Part of a small language model's weights.
Size: 15 layers, vocabulary 8192.
Architecture: biases, untied embeddings, normalized queries and keys, attention and MLP in parallel.
Training: a variant of Muon for these matrices, 786M tokens, 6000 steps.
MLP neurons of a small language model. Each row is named by its layer, matrix (up: input weights) and neuron, and shows model dimensions 48-239. Each number is 128 + 24 x the weight over its row's rms, rounded and kept within 0 to 255. Numbers have three digits each.
After each neuron's rows, "fires after" lists the tokens most often just before its 100 highest values on Wikipedia text that the model never trained on. A number after a token or word is its count.

L12.up513:150111149134100134137132065117096105117120128120072142194161163131175165096085160115150138129107126131114124144154136106145151142084126112121118150157175150146115148108118131116099144134137140149105124135136126133133142131147123097117119109119113154135104141113142159149142125147121144098142091121163126139131107086131118151157122125114127133124176130152127140106104093140110107124150142135154101123108133157138144098131131104085139143130098114150155133167161130152087144129173106211099144151086171092205085089106104102136144148150152142115114144118125151139135139126096164085
fires after: " " 33, " (" 13, "-" 9, "\n" 8, " a" 6

L4.up459:119127092149030097145122095114122115165117148177086131149089153141087126110141084148120117103101143110154147112124170160128143135084130145107106136097181137127091121118099117141158125118155116118120145122120146107111124129130082144102151127138148107097117122137176143160144154115146148139109137116102142147064097126153116141103133142126161075135121131136141124076133097139198146122141101143119127151121129143118083125159102138115150118104156125134122076109083084097156125120104128149118040131128129137109143130176127169118166115131143151122124118113103081088110112133114154139
fires after: "1" 44, "te" 7, " Bi" 6, "ho" 4, "ta" 4

L11.up487:114119118127161141150162106126104122107122141130127115159135157135126109142111107172149096153098157155133142149171159137131151125116139162126138140134137115091123143172151116114097135133164144147125084086113096116171113168139133134102115139107110152102177138137160132143147144155132108132132107133072118140118161152133133107127079113128121142155153136144156095144171110141133112125160091138137098092133104122132101165111152090092129091135138137124156168082138124159126121090095105104136104131122119089140120160119191115120167168104086105134101152115101094134143152118090134156
fires after: " " 50, "-" 8, " |" 5

L6.up652:138106107118134107084124175140144149140164090088134117165156136137151116120146121104165120140160133090069084115113106115135158130123137106132109068131126149134120126154136109088144134161158114091149169142146140117106107163127130089170151115152123121132125174111143151137100157065117124111125190145119152149163132134151082116138134149140116076118115165100101099160089132161132136143144101103137139151089130107084102094093125128115103103122155115097098109108121152131127080101191130143118133169183124138108125144112083116154143103108137135135129105134144096126176142097132128134
fires after: " D" 14, "w" 9, " N" 9, " W" 7, " F" 6, " K" 6

L10.up762:153125107106133125155132121184142110091091080119160116134175127164115125118115163136142222133141111118131137148072121162150137129114142063119110111105128099132125129121162157122123155094136113155140157152116130119147137081129105164106094102143084120111109109141140148113121084142147127106098107094106141132113159142152103133133076127110126114143116132153121093141122167116145110097150113118181106107146152117170077108126144093076121103128141154145176128157160156154124153159128152136112128138156096142131118107143150158114103138135129104091135134138115120134108127140127105057
fires after: " " 46, "s" 14, " pro" 4

L9.up564:151119135140161090140127103113122090104125146095151125119141114145118114142137132094159119158135092137107163092163125154081119120158168104114118145084175121120168145155123141105113120170164125169146099168136148128156146125164076158145122128117131096124129135158109132089144104141146145114124124136128146150128105100090128143176110129112088076136180121166145107099091157084119146093074122115113128173110080137135107155104109146091133097146137111124137118151101115098174121148156124120114131172105123140133069091130148129147111094089115129090140119134121129146138126154123114127
fires after: " " 53, " in" 6, " de" 4

L4.up18:117151148121088128131137118123157143096124118131108136110147154109128152119065163127109141089144151138103117113109153160117123113097105156115133167152140112086106083125151134133143047162131141111136097157101154141091121130115156152144158117136133162135088135148130158080144124084180128090115153131112132100110136156147154172174159146064170171144156111126123113105145089130140136134098153144169131154140092121106112123126161099165099121149168095113121126132084118154095123140100112142142125169118161099131129116142126094138121120139118099144110125144141166124162123145133139125
fires after: "\n" 52, "." 13, " \"" 6, "-" 5

L11.up746:145135107124141119104070126141088146112122092121135156120107107083148167152151131163129181115114151126129146139116098146120092082094106127137139121143126179146169106122138147163124133083129138144117127121107143129076137116121144110134113153172127101160123101153071116134121104127132119138074153097143143119105148154124094165106151132097125149120177131109169101135128108153143129083138132104122161192107105130147078153125130122188125132128140129135132109155133104098147136108120143119116144136143128160121101123108157119107137115143129085116129150100123108155149077099157118092
fires after: " " 53, " the" 11

L6.up553:105104190098142121130108124130113085159096137091107093142129146168151113142125108191104115106143088132162101133119118113129127160098087133155103129152132150096115118140122111094143123136117170132137130142113161138142148122130092213104153107127132094136099107112100128138123151157151132113101121132085111177137125136120065125167137142133128132119121092146088165131151120130186119142097089110138114155119150144088135133086154138104135132133114114140156133130161164086150122115221120105128122112126167144129114148142143111081111138106138120067145136116106137126112150098113102146
fires after: "A" 14, " a" 13, " A" 11, "o" 9, " Sha" 7

L3.up289:088090106111160114129142121142142120127131122096135142134111127114130090094128138125135130143143096136165133136151127144131125088150105124169172155136128166126123140152128103137146148158133108143129141094139180109169106111133107126152135107141104143114154114116141174126130125138116161095144142118105137128155111061088130085118125146135123129139123137126107158102138141094131083102091135164161146127206109126145099137158163133113115094207133115136158093123119135119086142128145127123127119158128103131097121123122141124133132146111147136133164111122134098107104081113120174124
fires after: "rig" 23, " Fe" 10, "C" 6, "an" 6, " O" 5, " F" 5

L6.up688:128135133151160118124117130143120139156121138103118154121148089187114118125153113127136123148091107115105118214156119132133157125135095170136145126159132140111135102125130114122160100114207126115147103128108102124140096135090127147141157169157153129168178094161089162117120100114108120134140098130135137164171114107119119166146120122139120115141126060109123116123140108108092137141139159120116136110130118130116104118123094190128153120114131144125121129157114142171147092139126149164111146159132143127138122145099196082139142094059096136150129121160138119126127129130108107150
fires after: "s" 17, "S" 15, " Sal" 8, "H" 7, " S" 6, " is" 6

L9.up585:084122115179129101149068094110113104114093141118133121129123130116150146138145126149107121144122098153135134133174098135133123127149044135118141104122121148080122114144115125134169159129114158113118133124120133149089134139098142119124148103155124114099134121134132119158124120128083141105131115109115139164139132129126135154156146134144103139100140123115126120134178155115129116127069111129154124105138136169163096126179158139182134085167098095089076113134107155134171131110130113148145122150142121162124129114114139112049099132134141102143161138143123139157187072134131134115
fires after: " " 46, "s" 11, " Em" 6

L6.up86:107081126115098149128126125090142137127121141129132149125178084137160134112137156133128099125141186084127109170109136113104098132124128103117119148131134114082090112117121084130187129142126139138140151134115118155111143132161159109131126131114174111105111118143120111124138087170142145136147125143137092149138150083050126151122130134141088111109112127115117126101127088143139095079141118092115169126181132142136150148115134103133144125110119107128103102143114109100118136116110147096135099127124142097166128098140110115118199130135128184119151151125144109133098145105121141122
fires after: "." 27, "\n" 22, " " 8, " \"" 4, "th" 4

L6.up723:131160120143126126120130123159091139108105071184114134105133127109140159117102108116129130108138128143135128099138160107138088114143132132147141144139118157138126103122102138135118090131147082100158136148169105179119111095153172102135115112069118119132183122138126162157123108128134116129090155133091090173133114110138097134107128161104098142124105120194142141137109141158122098141081086090161126118145110053145083120134111124108160141145152108151176126126156109127118104157161172177095151154152155129114066104138135166085143138135124140142153162108124070117122166093151118109
fires after: "s" 47, "S" 4, " Cha" 4

L3.up747:129137129083126156131090114167133144138157107175151138101076117131082117086143115160141144133108133125098159159099127142139141180139106131168150147147120153115061164119122111125144121139121136156133120111205137128110096110163081096115149120152132134148135111133134131113090123107104085157163119164077132132150106137171087146130148108097151137099102152125142103147106110142143097143126122127119156099112148155094153135118106122121128186151114138125118112145126089112153152102159139127129127126109124151127112121109102084097143110140111132131145095101158059077131134113116127102
fires after: " S" 20, " L" 18, " N" 7, "L" 5, "Qu" 4, " F" 4

L12.up712:123090122136095121142135143120108127117130098116111160115123151166121127106111101125103063144145102116070079160116110171093090129107137109134087096166119146125094101121151112153111142149167125121127140180114149169085110092167125158082093104141136157133120124106149130128103147175152118103129103125093099127105106185113137135202164116079133133128123147152127106173112080178168113110152130138111129109158091133110144147138133128133158105090098148089167085124135127152120156113140134162128124160142145133161133153094161167149080159120165121141136123112086108096150140110110131149
fires after: " " 35, "-" 18, " \"" 9

L3.up631:116108146128119112128142145141108107148124111131156132123141105094077115121128111150125183153098123088117145125119143116161160137114104130138104150122116139093130105137137075107153120147091155141101142142128147186146153101142120146139170114122096117139141169138127146105047144146145122088118105119139134155133145086085096114139146135111126159089161130107131184109118099111140140103136127108153104105128111102131137158104147172116147158201101115116134167102146146120136118140118159132133103123100109112119141151104174192135144121080118084119079080172156130113069166131105126120
fires after: " I" 26, " V" 10, "A" 7, " A" 7, " Pa" 6, "V" 5

L6.up63:110097178111135124082166120138086132096128160104139131145148106170119182175105138128157155148134100111144139145163107103117109139109070132154141133054122130134136129086197132130095134105122106145125144157157132148111115119153101115074133141130095152112108142120122091140138139085094120117154094114126109099124136110122156128138126169093144122087104137139128170119122137111111080145154138130150136123125122147041120138143114140166122084110154129147122144125143090208129126133114153127136127132120145103161142139109126104143192143130136164144102157106150105116122117098112144113
fires after: " S" 24, " to" 17, "s" 11, " D" 9, "S" 7, "en" 5

L6.up115:117118111094144116123118134130141177145164112109162108096151141160188103151162095124149137151131101149185143171172156141105091077144120132120139128144136090151089125113146129136121140143141105171117159099192124139106108134150156159095117149109157147123110138134141191141151110114145134140134115136117129092141114143144112106131123155126148103105123132142123162111148140131115082099130113120131087143103145142100136116141115113103127114162100093128103111136129058135118118142127151115145118136142135143112156100133099115105122104122163169109126097165139134126093104096117179171
fires after: "." 21, "\n" 19, " " 14, "′" 7, "–" 4

L9.up14:126144143099123145127129143125134099151130153133141091135146176112131132114083122137170176126158114113117051106120175115129146082103130109130086115103130116132125120147107154118169106109146142085138124129103137121129129118128126179145092167119115147143150163103127115105097135118106145105136090110091174150171162152119131109145124150123139125133132112100118119193153149137117136122118123137144147131104116122137190125156163100172152150118167120116166118095139142119123160191115130109127171145151146147119168125162113137137152132100091162099104096119142105105140114089109149135
fires after: " " 42, " as" 12, " a" 7, " (" 5, "-" 4

L9.up202:110157159140088139073189105153157163134129143123133110121145148142120125157078150166141165084153156069114121134130130136121126104137158098107127130130123120110148082091120178129142146113127144128153123114136155092099132101127129152128128189101094182117139136100106098150119126137116112119160162134112111110099125122137117106101118167132103150105144166087072088191127128132139083111133144142160119119110115145149132127185142154118150121148151130104120142111109129127130123165113118133178120172177131144119167139142131135132142142132164137063137112135153125109107161133182135103
fires after: "," 15, " the" 15, " University" 13, " in" 9

L3.up504:168096113130125110141108136142123130135102132113104136086129165094131129122148135182114111118093115070118149122134139127114131104123125170087132098139160098173106117122161170090113095149172150114112121141136107138102123187132162118132125124172145172145154137083062095162090134134121120125119139130112120132137111133146126093172126148148138109147106125097140136156118125082158134142101110151111165206120115087146131135132143122091121099138111148121110142093139137115171137097124102115188129159157135167109111134120159184094127097099145123088093161141118125137094108129103143120
fires after: " " 47, " Tak" 7, " the" 6, " Order" 4

L3.up510:153133153177143179075124126142109115111146133127146134117112159160123139108115130202146147128141089076096104147110176154124124152133117169153127154133159123140144100170134094100142125124108125121138142116108108132101144115101140143186124118089115134109150122118120097133154158088074126122114128130096098129093104167121138149116079122131136128148135169111139138175114137136135088118113119108138129174104110143128128126137125098193054145129137139140119192132090118105136141163128117150112150122137149140107113132103108122104127095126146145132127140118149153101125136126102121166
fires after: " " 65, " the" 7, " de" 5

L6.up414:157148136130168132143120117101105144120140083134149130143141090157126072182134099149128096149158108099107123122129091129159117125151089108133071097110140147122153080093148129115103126130132120114116129154128098136108173144115116159160134101131138092108188088136141103133113127133097112114149093153140130168139106138107098181153148143083112114090132136112178124140094105112154116151124119115146132161119146125127152119176095123134120120123133119141137162152142136164164168160117108111085162126124141137190147133102166119142098114134131151106155148128155125115123130083137133148
fires after: "s" 24, " a" 16, " Los" 8, " A" 5, " " 5, " de" 5

L3.up650:144126139107136144148113121122123113100161133085138121115153137125113112132149122109126106202121120165151132151109119133140124142171132134135129137152125123107109129101121163140112144168150145111130089126107130122125143145141126162139125112116161132127110124181163099099084095167138120119136128106125146115143088056135115146103098098148135119132129124146132110121142161113100141106141128128138132160134124124093144143108137149152080134154116165145111145127086072158130164107129087151120130141090137115107141123160142128122164116141096129105139047111146136125113117144140159136
fires after: " F" 20, "O" 11, " O" 8, " Sho" 6, " Ne" 5

L9.up513:146132149142147101125111101124109125146173115126123098112105194139127122114131127090176144220129112119125050129144145092133103117056137092116071134118156131111103079129105146146157161179160128122155098108132141162177118126122132145124130119112142122115122127144132108123138164171093131163109119105108123109136124178150105107151143136153120124170119125129173148136138144127101140113103166127114141140114135137119148135126137097135131118148125106105131134120100121135107165075101138155102128135144118100127112095105107098120124134104121104131105113092141139134106111115114154143
fires after: " " 64, "/" 4, "." 4

L4.up194:146127129175091097107073101135133147096104111082127162125108147130122109132139155134123138095122104126142176113151097104055154126142119151124125093106131165108101113093133163111137099123114075106126106114133114168131127149166079131142087131166118131135130091113160162128156144145121153111090145118124140108116099148111116132167119147084150050138154181145140135109135136101144131160134146124143161084126129156136137112111152125101126136114118137166139134091133157143116132144133134128149098129177148085121115114139192143147123146154113138101177084127111145095138102187133116096
fires after: "1" 56, "2" 9, "′" 5

L6.up564:123131125108129107114173127158133147160147116085127165137151111131099114141154103130134161103144120141143114136154093094140132184156134118109162139078090130156151125139145128122159103120138143155133148134128154087122116161148128144104120105100127085092157095146141124102118139096185152131130095154091131106163081156131140146141140118098089090142130095142112116118149124138113121146114124086127119143131106148130154143141106136140120103141143113137118136170106135144132106127137103212110139152105126132198083164121123135128133143153120110141127134139137064100130128082147167110
fires after: "s" 51, " S" 5, " at" 4, " in" 4